From a checkpoint of a small transformer trained on Wikipedia.
Architecture: rotary positions, capped logits.
MLP neurons of a small language model. Each row is named by its layer, matrix (gate and up: input weights) and neuron, and shows model dimensions 0-159. Each number is 500 + 25 x the weight over its row's rms, rounded and kept within 0 to 999. Numbers have three digits each. A neuron's up and down rows have the sign that makes its largest values positive.
A block is one neuron, or neurons of one layer that tend to fire together. Before each block is what it responds to, as a language model described it from the Wikipedia text at the highest values.

Description: Second-piece word fragments
L5.gate808:493525436460479535494487449520552491521486486504512505488490510498495530468525477477493477457488498497541528502517518485515509427470472513551496504515481512539459465535495446515506503486479474466515491559490570536492535479532514517471478540480516530496543482517496470463522518468461482484524487560526528507494511526479490538485454547462535503486501468433518493466460510485492557481473454520501500498513463468503509504521541512482502476537500508482545501523466494491485523522470508
L5.up808:501499488495461552509486452506511494491528520513526508480553474512522503486470507524499474495533541520538495473534454492529490525442486434485552514496536464512497510554500497471477512483495505502545509464507486523523527511517466479470479485505514472514514519467476502497499503488493453484490476515472524489494467510530558492521500516480547509555560504522487526474496459532477508500541476483515475455503466514485488505476555520489455482460463493483523506551540489474519525517494497

Description: Capitalized title-word pieces
L5.gate164:477502546517499485550545498501461491532475487486486476494477502493506470507469456458504492481517494482475467489523489471533518492494534543533496478497451492476493482529502510511468499484516531499504545482518498483466430511515499509515521525477502528472499508527510506489465454527542535534530476516486518514506485508510458497496495490491463506496488523521466504479513474535472523496520437481474451529536490553505531481479525478496504519508479529508492495534511554508524497481480522
L5.up164:496480536518482508560494541503538484504543450524505485485530506487525479553509492512484499548520511504510460486518469484533454509523535492492495495490505512469458468511510497530502462490490492534469520456463477523484516461490510506547520542525497508452489460471472495488489507472491490477506520539528468489476464522507548492497518515444432544478560473490513489513466477479529509499583509466543520482507509532505508504491516527465482495525517523501485476513476506563485456539511526

Description: Line break before structured content
L7.gate104:517551462497506485478473473516497527473507533456453526515513496485482449508488492518528492501509500497515505543550516481524562544484538496467526476499469499503496493543510483503530480513504515470540500512471560524505479480483477547516500470461438508513471497472498519488491533512489528507521479487517544474473524484477504528541504504491529499484484514473480512500505491460494518531459524530491484504460533518469454531505506515483521486486517453536516480474531516518487477458524478
L7.up104:527515487468502505472502559496475489512493497474454514504499484493462481539482489526539502482488468516503525499492474475496507514503450463543437474477487512496551539476473546538501492508465490493469515511487526499546480490494525518486521489433497496543491509497499528527478533494460478455557520494503541476534474507541487471492498529500527540562490509468512497542446469479537470468534458509500486497516505510481496495493519462482496530501476507522501490530510429502549544444517468
L7.gate172:461514476498518492527469505488518542481549463500503523537463538476459485529509443489533492524516494476527489551484478441490499497535494482458514489499532536494508538509509500515533521541519493557503512498478519552489512541497503464497486535527518465492511502498500518497491484494507481513529552518547511514469464514527513509474484440476486483559499492473487523490522523489523539488506518479520452514443517477527476545460508511526476500505513511483495514442493507537469495511517508
L7.up172:493507506500523525546485476528506529495513516460485479494535524498493479546520492527511483527489515496514497506486533489492501467486485463495552536485528510526459508500485484515518507476473489475469482460486505519469495551502531500506496494489510510514516521534480503518484479477509510495504552472526468497488537494512477513502510479487529524490488500451505486486504459476521498563542514489439472473517499497484485491485468568517465515512497488489503471441439520504502495494479470
L7.gate403:525522536542484467489479448470492479513508526499475478467472516484465507485449551487464469495497506532520491466530502459520448488513497492494509479480504532498515440499509503475522514490477521485520507505509535545432492495496484510506480475445495508530471547540511490479490497468500497510538485518506521476450496499502527541538456540454515432509507463524523506474455489466449514477507506492538519506487488520521494499512477494482501518507506477490489508485495495482491516478496493
L7.up403:467560520529490464472528530465522489490501498485438485502506481462470499495532499542488501516533505499437512537480486476477471517521544476522531534447523483503536485485492512499494476503525474503513547461526495485487487486516505481463503510472513476486504460518482510509490499536486487489559506531497497504501466494510520460535551478472496498501502460525510495451449485473490549532483494460500509517496499528578509555499492507495534490489424499545458483496490441486530538502482520
L7.gate483:512495545493504485457514508486478470457518455480510503434482507470538495476479523501512499479537486483476514488518476515509498506481561476485509519516521442494495453541478496509467474522493541469526498524509490482546533519504524474455491526546493520492490522527477506517497510501520480495531485489482453468500463496526505473535482507507493477475490472544458484529514493491491540499470465513495500502510449508535514511473516500456563468503518489514458502525446516490481474514522504
L7.up483:519526481464445504469512482474528512499500541533507489469488489469472489519508492478522487511498588553485490511512487478507473446497540451522481525476482475514483507514506479523486472476561509558517538529470489449513512482502489503519509541449475483483544503532476474501431507473509470469506491514487490466517523519507494485514460472509514498447513466506512489482505547472504484504519513519534535472503498494467516508486539493463479485522515471503510501526480503449509496487526491
L7.gate512:503477482523481495518477559486520490526478494477474521487539514503424496508466504497469529449522527518467485539517500514491468544511529518457486521555528484505481508521502441487490526485496496487447531507477523523475503499470515518503498486493525493506483513536458505486513502506496518503511504508478466543504482517510500497513482510508487447474529487454473510467483488508465501473521510540501540477507540468512487515468515528495521516488504468456503526514529482501477506500487477
L7.up512:533486480493452496519465537489469470491488543458478489518472508443465483496516464481519519462455462465507525499531508509503550491502499499484486521500508507473485521511525530500504529507488506501469515511548509544523474548500469514535487461530529477466533504521487472506518506511520520477540485488511523509460493519539527539471480473514512508543497515498472525511476507493529519500512499520470491504519500489489493516516509490506498488480499522530506488520496500551540533500462477
L7.gate758:529478483466552489513510521411497498527481488489477514559507537449476479479471540534484487551477481487475509468496473481517507487503465504492479446463494530531541500489494549454514516518477463486517491493482517483535508488521525532495505457484486492461495469540479496493492526520498483485540487536499508484504486500497568474510504533495490516505466522510494529465498530484484532546507511492486480498517519467489492523487492491538499509539486481504493461465472472501514477505495457
L7.up758:505493514500493512522461497481528473481522501488498466479487523487499525489521472471462458504467524539502517499461516470503510504489507466502488485513483540541474514483497504494496476512481518469519487494504419555526512499537502486479499510488483526535521523503511505533518495512470460488495508481529448500482547525472549486510502481489514496495520497479501523514470516503540524571488536502507490473465477499469501503439482475464477477505478482491486503538512498472525547535524473
L7.gate766:488483492520510494486520445471503545526493500491492512468493523520494489478455522505558487506527489506487512506538525545533530491463512491525507496506505489512501535481455519491545475474463466532493491446466541490512498520515537542503482468452433504464479504517483510501490474474483516516513543514471454516550495512477522537519523475533479511477474493488537499500447527485435517515470484528521508464479491463502475486493500505546523491471499508530442500458482515509521497518500541
L7.up766:450485489473498467501498482479510482497564514498474504517538548485471460450479528507552489453460464515545477493531472480528471478479514512483515518453520507497484560513504456534532465548487475486494444517468431486511522486522458519484482483530512491498469455506480478502480479486471462522498485492513478470522479510519477489497520518551513486484491516498482513497491537482505556544500503476505508485499490500490500488502515514501505473516528490515492416463507502474508496543468555
L7.gate804:550563530475464499457504486494505512485506513495513473487514504529502501497540468494478530518552488459501513464532511515488488508487493486476512514469519485469518481492523508522474427514492486504517460514471495505464499509490484513487509510509495508501504490503497491529474558509519502558536515477466477517512537517522499505458498490525531509515532465517526468520469509497503564464480478512523480504481527460501515478498517453535493471486451492512514458484500524470477491499516513
L7.up804:522468494554507493513471496474519521534461497488496516492472504508463535525530477452476529504506527486496529500502469533496534502505460502495507543495535481533510469453548548483484439531506470512526478551501551495497513498479480525493491459550497508503544512525487448483502465502520491488519486551440491477494467504466532483489488491514540470487504502523490501462520500473522508483506471548498519510502540478497497437482506491474534482481530475496490463508484497497506513500530476

Description: Mid-word pieces; table header ends
L3.gate48:514520505489498492461566520483511484500486466499520515471479488520517501527474468464484495513479459520459471507482460488492538541482533474467514443459518497516504549514499483505470554518509487472484526531502488485527529459540504533511541463467502494514481506542527480519450556483507440505512513502477496529488456509508527484498477543546440523492484458484492492448467478481505511504471515502508517502481486504544484457495459522488512491492509540505562450532498496471461496481490527
L3.up48:467499464479478502522539507472536522523490516536531491489514449542520496531524549522506512530548513521507469533529443478475483508494477482472510502503522460548505476478485484525523526507459505480521505449493485511474551495493466520501530485463507566496494494501523529493503469509496503488475487512503490496541469483515492523517543507508498497516453494475486508530510506479515534539507532497514518512515454525563492489472474536482555537508467483507503473464502529470493527465483539
L3.gate75:523503477506506528464487515537523523482495503519514514518490486474484506506497453521507463481482504469461533515506492559495479500465475515469501494478510525515478479479501466530524494544449486474466540452449501469460531504529499495459488437480513486511511504537516484507485505490463526473515480523507455488494495531483481496519473493536531499487488497487450494531469490522510510482487500443477526492503496485502498525495508544495482504510511484520453532456500516484446502529525477
L3.up75:516493506469463492523460523461507454536533498534528488531528489455498462501455530496469511501486496470493492521487525487503521514534512492512496554497505485531520470499505552530505443500501470521535486481529495506496489478505486464513524505508494520449500489509476540484480473518541514461539482481482470497503476491505504548467517522483497431474472467496493546519499520465507531524522477512485471498500522527502524481494518485465511475476476530535454444489505507465500493478517498
L3.gate256:489536503454484475494516501526518514500536465459531477506488492542499500501503519497567483498457527487521417502505486487516489461484514517547539488508491460491485520515505506471520490464476467505496509493467525552513483483530546478478523523488523513472517534493494529473532444507472505544492515496476508452458466488532491479495534456511524495515530513483516451498545500511510500519476475507524495512437480487463527479449531508488536485489469507479533502491528476499450531501506520
L3.up256:484515530521544502469504457525548462475538554505479516545531510517506509520492528479532533493508512540493478539558473469562510543509533509502502472502518483506470500501508495507498499428500503527505526482468500541518510517502473507493504532504471450491498506493504503489522507509542507542484500487485541511503503467568501463475496493522439468539515494486524496457517527493454487484520487497483488472480511468507470487473491493484510511480495486484488532497503490484515485470497519
L3.gate257:455513452504496500491495461480530523493502475460486448466514493509529519484484479511486527540511490490468491531520483492543499508494526497542498532519532463495462549544493470526539534517468505512511524503498499524500488522513511499471504501459518462507489506500507504539492534499507501510525502520522524496529465555529529506520490526499518493539532503534511453487461465516521536452550490535497499533513533520503468522415508508502526471495519484460525492520499522489474541495518461
L3.up257:498532485515523518468519480482528470489494473535498476469472492491471499545533527491497488452520496506487520508510506507515468504491529521525548483505532482491449509499515492513557516525496495510510513513516528566515461507521487487486512439465536477500472521491487524491500505500550493553475456540463492514506513490493496481504498497478493464555555484504493534507472525479507506467500450521453534482537505463505521530496454554486529505504476491499509482469439474497466512520478495
L3.gate456:505546506463506454541497462489476517549479508490497478524465454489469484523474486503526532472514538454528498498525478441493498463444509453515501488519491456498495418540495497522482534511477538475533513514476524519469509474521510502487499525494480481524531473506487525494500494463531481504521514540499506518507491488519488549492508491473505511504539491514496538475496508483506515478448501520470487513510473482513517483486508472533521506524502492481528501494498450488507532497521466
L3.up456:443516458485529474489540510542510475524508516472509509526456448484489507539483470487489467545441483476500495500502489455514493540475513483495530487498525503477507482517500518517527543472483482484530488520549504545512490506530532533471534571472490507472520504535529485495478491509476540478495543489528525451517498457499516469470488510530492490473484462479528498529471454477500521548483515488477501502489478509451510480481492492520489511539551489508490511486499470508491510493483476
L3.gate524:448523522489514501492513479511511536502504466564518516536453510452506464537528480480519509491479512518509489496501482442523484511499504482487521508528481519469442495526485485482535526503452460490505539532523492514470483517532526504466469478506520478479524500504480484526506497523495507481499508488554494517508480537471502511494501436505467518488521525517506477531503503526560443498491510545510494516507464454474469533451546524486436501484528462503498486540494530473522544511521501
L3.up524:536477513485509484498522519503496490485529483527521461494502464473503508499569533506485485526473492501562534507475498470498478510516502490505533538473515486526478475521532491521525496450469457508486500504495500479491468491499517501491542484515485476504473548529459495535513465534485480497466508523485519535472480475499472506418509488524478503549461462488471484507520519464501493515486496518509510447465531514496495496484491481435525461470500514499477497519470504476473513496493508
L3.gate668:515505511518500529495548486507483524508499503495482513542496476480517519543538516521520496530491493498524486473486453498493521515474498510491460497475506525487498525468515476507450478525511456478467461475471506497479484502515518478513522521493487545477514523464512540517539516554469513528524532466517510451552485493524533499447500494469534496476493497458491520497482518513487514554490475537497493444535506510497521514529535457511532526510536450483506550540518491513477505481506497
L3.up668:483483507518432527485518534504519486515543490494517501509523471511498447501540497501493504470491525499504532421509492464475515505510516514451475521437505497490504515502511507519535498515504483540498505532484539478518474525531518477454480484440460506491537511465501500505539492479489542541516485491535518494539509498520537508479492491475490456482511511468458501494528436514514477525515494519490486556505481460506523539531553470514524511522482485474509540533527508514519549501471524
L3.gate818:514501528483531502477496480483479489529501525502506490491519464455549475571527521505490490488489542488479524483464496480471506558470523490494508513509506490472460549532483445485530514482483508490531532499550505492503538524500542500519514493483538525493488543507522509530523459490522497541484502516512533480542496481503497528519513508527512528488505493472461528519532489505523476466528491465499470535486566494548470483483505510483487470506479542487494497462484477504523521486515521
L3.up818:523501467519493489489503504476545503539515536515491481506491495482523495505506553464509461510462509482494470471525474499542457533508544474545494491509514488466450501479518452516537473494486489460499486503451492516533503541486501493491476521497498520514504555487472523476518513483535522508477469524530491498494465472503524511519505451512493509477509522464510546498499489505478511500506508474495474521530463511516506488497534480517498498519484524514516484495516535518523500497480490

Description: Phrase-final head nouns
L7.gate11:499515514535518501518536536467501491532455490487502469526500453499512494550488486517542471498498511503502472496521499473514524518525516503484490464492525447502458498533469492500498520494502476460476498489486483526467504518491491484498491494496500504464531518477471491532513468512482512432512467531523506525501549538502505451511506523469472533521508462497465514524513493522490479503490460493525479501539530470467532537513514538448493505500511437495441502501551498476511503489512509
L7.up11:503488518460499479439555494513486479532474480518483484518546500465510507498542538489485511507482526510484480524489513514493453501446478525449467514483520493467491553534503464483494513509522478556471499514500519494498514460493524473489492504477497510480469496494539524497489504532482473501465523499495514471489542532511544468505498510548486540511492463528505564483477480504495536462523535537472463511518522516508506477497518549487504479473471512471474475497516465480498491495505491
L7.gate144:518482503493489450481541493497448501515475512501537444512524499507575482463497491517485509494550512452487498508551531467493476498479505536540527521480483463498518478505514471485450490480515518498505479467489505485521476473526462468479493527533481512484522483492507526498510505517475513486491483468513485458486462532510507467499506491517508478501523483491500476533490470466504506463508537485520537505516482494476513467514504491474538496527453465464545476498522492505506520479498503
L7.up144:536534463510495471489535467518467519469465493522503463520471484498490511500476484557514494484485502515487499457564476492489521530506515523518486570508527496540523508461469544523499517501506503499488510481514497547462489489491484467533495505521489557505456512469459531482472528491515514532502536506488519496555499519504423511536512510533538505533442459498529516479473459491521480490519486492477464527465482479502464507521491523482487474553468488473536511488503481518472491501503531
L7.gate178:548511486542490484512516516498515493471490505458513513441512483548472528516513482479502510506571456496496554479491442498481511498515497510477479486548539487517464480532488511472487503522498509461535482464521501498465486476500547523554473452497453559500519501494469472467478521511478494451491507528533470483515503548518474474500508543502497539495506468495487500489485491520511524522496503491511478496518490523502499540533504512495506453516500506520470543524531485533501492499501521
L7.up178:473549486491463508550497508471539511500527470518510460482503552510520485528462540508521504531460566505531520554451484499494484479545480523522471546521534480502540522536526489510545518474507519472505475473496488494519513497506530506507511499479515459473479459519488512489557445480530486502520523479535495491495476502469501500476504472495483461490519478523474492486426502485461485514519504514502504472499478507546539482530497477490514445495518513496475518525468498493528505538480516
L7.gate191:510484489535520485544528517465474465481531521441523518485463419491494449497523502482485508497491492510488489518491461483565497464466482504529498501501518490454517487513481485522487490521457500531488518484490461521452505432517482498474484473494506554463498471474507458448513484480486479479506490506496487459537488466501511504558476496493507505472466508501493488504525500519519492501504492442512544485491475495491543426499498508482511480543505493501494466492479509527511452529505558
L7.up191:465534533491514511504488559522514489461497505507488493490529456489542487490521483544535487525497518527515514529541507537530462534510486483490477492485543476525519508507537484491526472486528507470505512508514493508493507510496488456473517492521507500508486434474468476556504519483463506504500500494520452510489489508509495481475485472483482465519467491521506488476485500496520517523481523482477501496514486550500517508508470491485487500535508553514491517512550496522502498543465508
L7.gate251:501493518452509499554526525449578506497528505468488495476525503498491513524516469482507465498508528517458534509504503521474515503502524511492491483524489501513524477479509448482510478543513495547498530483489512491486485478484526487523479524470513504504497479491476519500528514529510496477482502508499524493516506531503504478487490496511524504468456515452471535454473503505496455476501508447541540506513510519506529479502511508458496470495457509521471552479486492487510521503507484
L7.up251:482513514503516492522544487518489481519573483479531521509508476495480484487526540510467483509500483485487520472474499484486491525482500555530486499478461477451569476487491498507508481531477545489519521525503469487476495440454509510478430489518475487486501457489483469520514537517463502516506491536516519501498520464495472494527491511498462517466501532457479515512499474528541478484507512497523506455490477490513519480509495452542498497499498461506496507500526495494475514508473510
L7.gate329:473505487487501517544508500504485467508480514467506488515477518529480530480576494494498484467513509475474427540492496499555517540473549520517511521498493541497505479529507503506523499515455535513525467526545503504563484483526499531507484500484480535469492471455516463507544487500501491478489489524485456459499551515525502481490485474413491497498511484497508527545486486495499501521478521481514501491482481486507487505532518486494513485486485502530434542460491492477551548531464498
L7.up329:513480519500538475507483543562482504508484536503524483479489535486510498515520509511534529536490478511502506502559474483490516501469457510486518428517509531480537506490487479537507529461494504527519519518521559491561515451491480538480505500476525464504533472514497482486471512476466507512524558499488470498539486494525477520516497531500532483514500523516527493500520554524507537471501503488524522487505507528492475556487476459488525479538452545506489487471491504513485524547517548
L7.gate369:498484538510498486511493508526470492498560487531506513504528442510480438493527465499533508517485531499488481498482449497451462490485472530514472500450515479540470513478467481522475483508479470492499472504521449534463495483497461502436503502489523536498502469518538480477528529519494497465498493475498498490537482528489432501483490511506464502500495506495507499489529536514516488493498503482500491467513477570519495475487505527515490472523484494508497490422504520494505490473486508
L7.up369:499545491544469464493481546493485516539503483486512529455491476486506481457534494519461516479486465529494497513531468510503469451477474467504517494478528533493542525506515449488530525527514483474501473500515491514528508487502500549465468478488523519460558468519505488521480511504466525499479511477534540477483504488495426470505499510506504535516564487509469490493514499497501475489440518504474503505529462550496525449565474497513504526506485494524449556419509510476528492502510507
L7.gate784:448515540512470503544506513489465508489492499493505545501452478505488492483547519487483506501488506494483518480511534524520447508538554510504517471477475513505518511511569531462490508536489508523509519522448487483535498536496446477458547572510527514504491497526509510504504561482523496496500471528513487463495520484514510465472460473509483489475506498479467473478475486535484495497506482508514496512494510511487512466516510532478489462506531567468450449509502477524509519526495473
L7.up784:486506495501533490528503551498498489482448485509514504527500501504478527488519518469523477512521488505505456556536538484514489498481522521486470510508538528506490536495502526511493471519505499503494498501528557514533538504450515481463550491505521550504523434486503500478513489490428485454515518535512507486460492532499496502479508502479501512486546529498529505495498514511476518506496559479508483507466489501500514545489524514489490533503506533450491513491532512535489501493464551

Description: Last word of proper names
L3.gate117:522513477489488477495534492532492492516509533491522504463515498511495496551508479496519458526496522510522519507527498532454466479499536514597444482527531476515479504493457502513481508505490482544500515517466448509471450533470464517509533474445528511518470518475530514474504536471500468496472465496514512523529497489525500476454498498495519522492490465494497464498509480488476508512531506515487511532470503500428507492491489502503523532521535538487496517542480475493494482522565587
L3.up117:503519494477546531536503515476485495494482508499505495520498515488482500497495508481495509514509506486491537450514500498497511487446528473498517520486437488483515486460539518477473505480474475489536482501549469507466492513483523481487507500512495475500499488477515507507526529541494527540532510504560501508451469504492491522507510534477476573487493543487518482474495499503460509527491518517502484487536494486512511506510493517509457524473517461544471502534523522515549522500521478
L3.gate255:480509506491490511562520515492529480474503521483511536475495513523501466543493484525506538511448454527476493469532496502502469483506529489512520478475496527518541534477469476522460461539496540552507512562510466517497482496478495515502549561512451489485504496510473503490501475474516473485476566536524525512529491504489507494502515528501488518441500516493544515464498501497455495490518483488480531507513519512500539526480494559460495483502498518520477535507514544511493461523494471
L3.up255:493517509518483465496505516559495498495514491539488542470521493507514517452487513509521500490518472439511498429486516488502460511475532513465477487528523520520516511490463476511521502511497497482477536485510474496491518485477504494474489456462478548510490516516529474500539512486478480510481471520565490499436497498448505488491480548519523507474461503502495515508535458503528460483479482514491451517496511521512464520491483497558519458491458481491501496514497477493487502503496546
L3.gate269:491459494469537508523558480483550525485455500490487470472533480513487518504522463503492503484486480501472463499521458461531508456486550506510485519507507560482524523520528515557485525459484498491486457544487499550507522507484485514474499502473491522524487476501527475476505473495517499509484561495497487488532480505442516505488480529511502480499526501541511473471467503528523515481522471538481529508501493548520470486498492517482530513485515531545552513520520495533497534506493463
L3.up269:522500521528529486468532528525513517536506488484466513482509494469477501537511540479472574521510470501489465446515465492506508462502533515499482483503495481534489499497480492499470507516512442507476518473501487518529473543509497498481518506466480499468480446551469522498459507529516472497481510479490500521523544452519487507524540541443482530482537529472504479506506530479533470535509479439489483495533478513480497478521452486519522478543543523531468540527513506555492532506458503
L3.gate282:505517532520475521471512517515503486468500474474533533484505549491486469503481505501474472516449494474497476450496470540505507478488517483497503518510492537506514484498515502493484464538542455499502479487546463523477495501468535485479533487537481515534478493458494492504524513492491507458507557506511492488504488500513512473565506488520477535538453481505525485475548550501517520515502484508497509497517519508531512522486437515484491487476476481493494491492520486507470503469532471
L3.up282:498534489488521503514497559502533525495478543484492540519481543480495503463496542437520533522473496517464480506483493472485462473493512506459545494479482522518528479512508470484542532500528462507498467509495495534564526497463494486434558502462524506510501470485511529481468493523485453531486517536511481489481474520525522518470510506522527536470521496502500504487476502515531486537458474468511456481517491519506478532509497486492515471512532460515477507476488483485505509533541435
L3.gate363:510476507472473509510560511495461501487505459496515485519541501521528524491467461515495549468470487477516527457518495490513507534475568494481505479525473516496540521492475535521494509483505488481513513510482525509479519512523501508493494533477464473491462474515477544488498492487479538533516517520456524514545524511495494462515526521517496543489503512496510476506484522460510524498530498514507512526474562500471492525480474497505498468505459523523546489526533482528497507482490462
L3.up363:493515548521506500528494453472515498487479486483531513511508485541495466490479468498472496521500521535488467474528478469523512524447507505477491436432489499522509478469495503496533474475519509495501511507474468517483506519474516484478532466562517507491516493522465492494448529515535497540486473521481507507507533551528542475489474492512479524444481487483464535516511486504512455544519501513441501544438495491510482538489505542538487521500549490536485536505518572491511485470534465
L3.gate447:457515505482499477477532509532501508484494546521498498480460511458523468469517503534479514500521488441504518489502447501525466509560505516521502481516471518454466509510480474474488504477536474532483537477513505526524498491547519485508477487495469487465520467468462508447520510477516529473485512492483534478483493451485523523540506507501496506503502520477497467501519479546524490467504505494503523467562495542509444483505489504479496476557513503480516512539509539531513480534560503
L3.up447:459505460490481494504474454493466566525515468500481518504481509484478525479471454530500528475514483473515475542484474531475515477517571477493466464520495494546485520495475491487471504507558521468504525535479480533512493510490545485478525496456499494493512497544479457488493496533455515447505510520493514488502502492503499529483478497485528482465518490551478520473502509496495471521520516498529486465517486472488464519489516505499506490528494507536486521512527541475531556528499497
L3.gate643:533476475510550512541478542548536527484511482512528494514458496540534492465553477486536457508497494494496493483493520470544477517478469490506500464493496501534518510503502513484460495520476480470529501470467541467516509483503494511509446499489511493425518506517508475461501518518524474484477531474503508456493478496492515501494501511507446476469480515499530482508541526472495517487484475494526486494544462464492510517519476533480472508505493474534483511538473458462503458503502538
L3.up643:504511572508493481510476467538541531500550499486483529475493517518437465494517509503472569475493520515507489531508511480490499482501505507520493497505474523516495491557547496525513504467487512514458534497497492525496519528473503517496550511514509513514460462488486491508511497516531526521462510497539505478466520494514523503508502490448496486516509480525461532485497523511503536581509519494468485492483462495544481520485503525478520493503488533502478543502532525521493555458517491
L3.gate817:538498467507483519519468532485524507503495520480491526507530468513464479511502484527517530496513472496512520492491522519520503492518541506510526472509517468505498497490521517526436498546490513463524491508484526510508490477492489439487504520548515511514522514497490498559495529482504480498501517534502504521475520559503501509496538518442513484504495526476484466489485480443478451471501469491450527538511504433454484491519423558494488451470494507455524512495492518499490490506491461
L3.up817:528483481501492509460524572512502495493496469487504496473540500450472474522482505481517522506481501508500493482530461475484466501488532495482515476542486534526509477480584486486505494536539511469501525457537508501500515509476466521509511467468496517468480447509521464561484469452497478536539496543512524501521496535499451514474544497511506489429442503528498449520523517499481516489499526502505478474472437513522472481474525506447485482501540486514481528485521501449543483486532502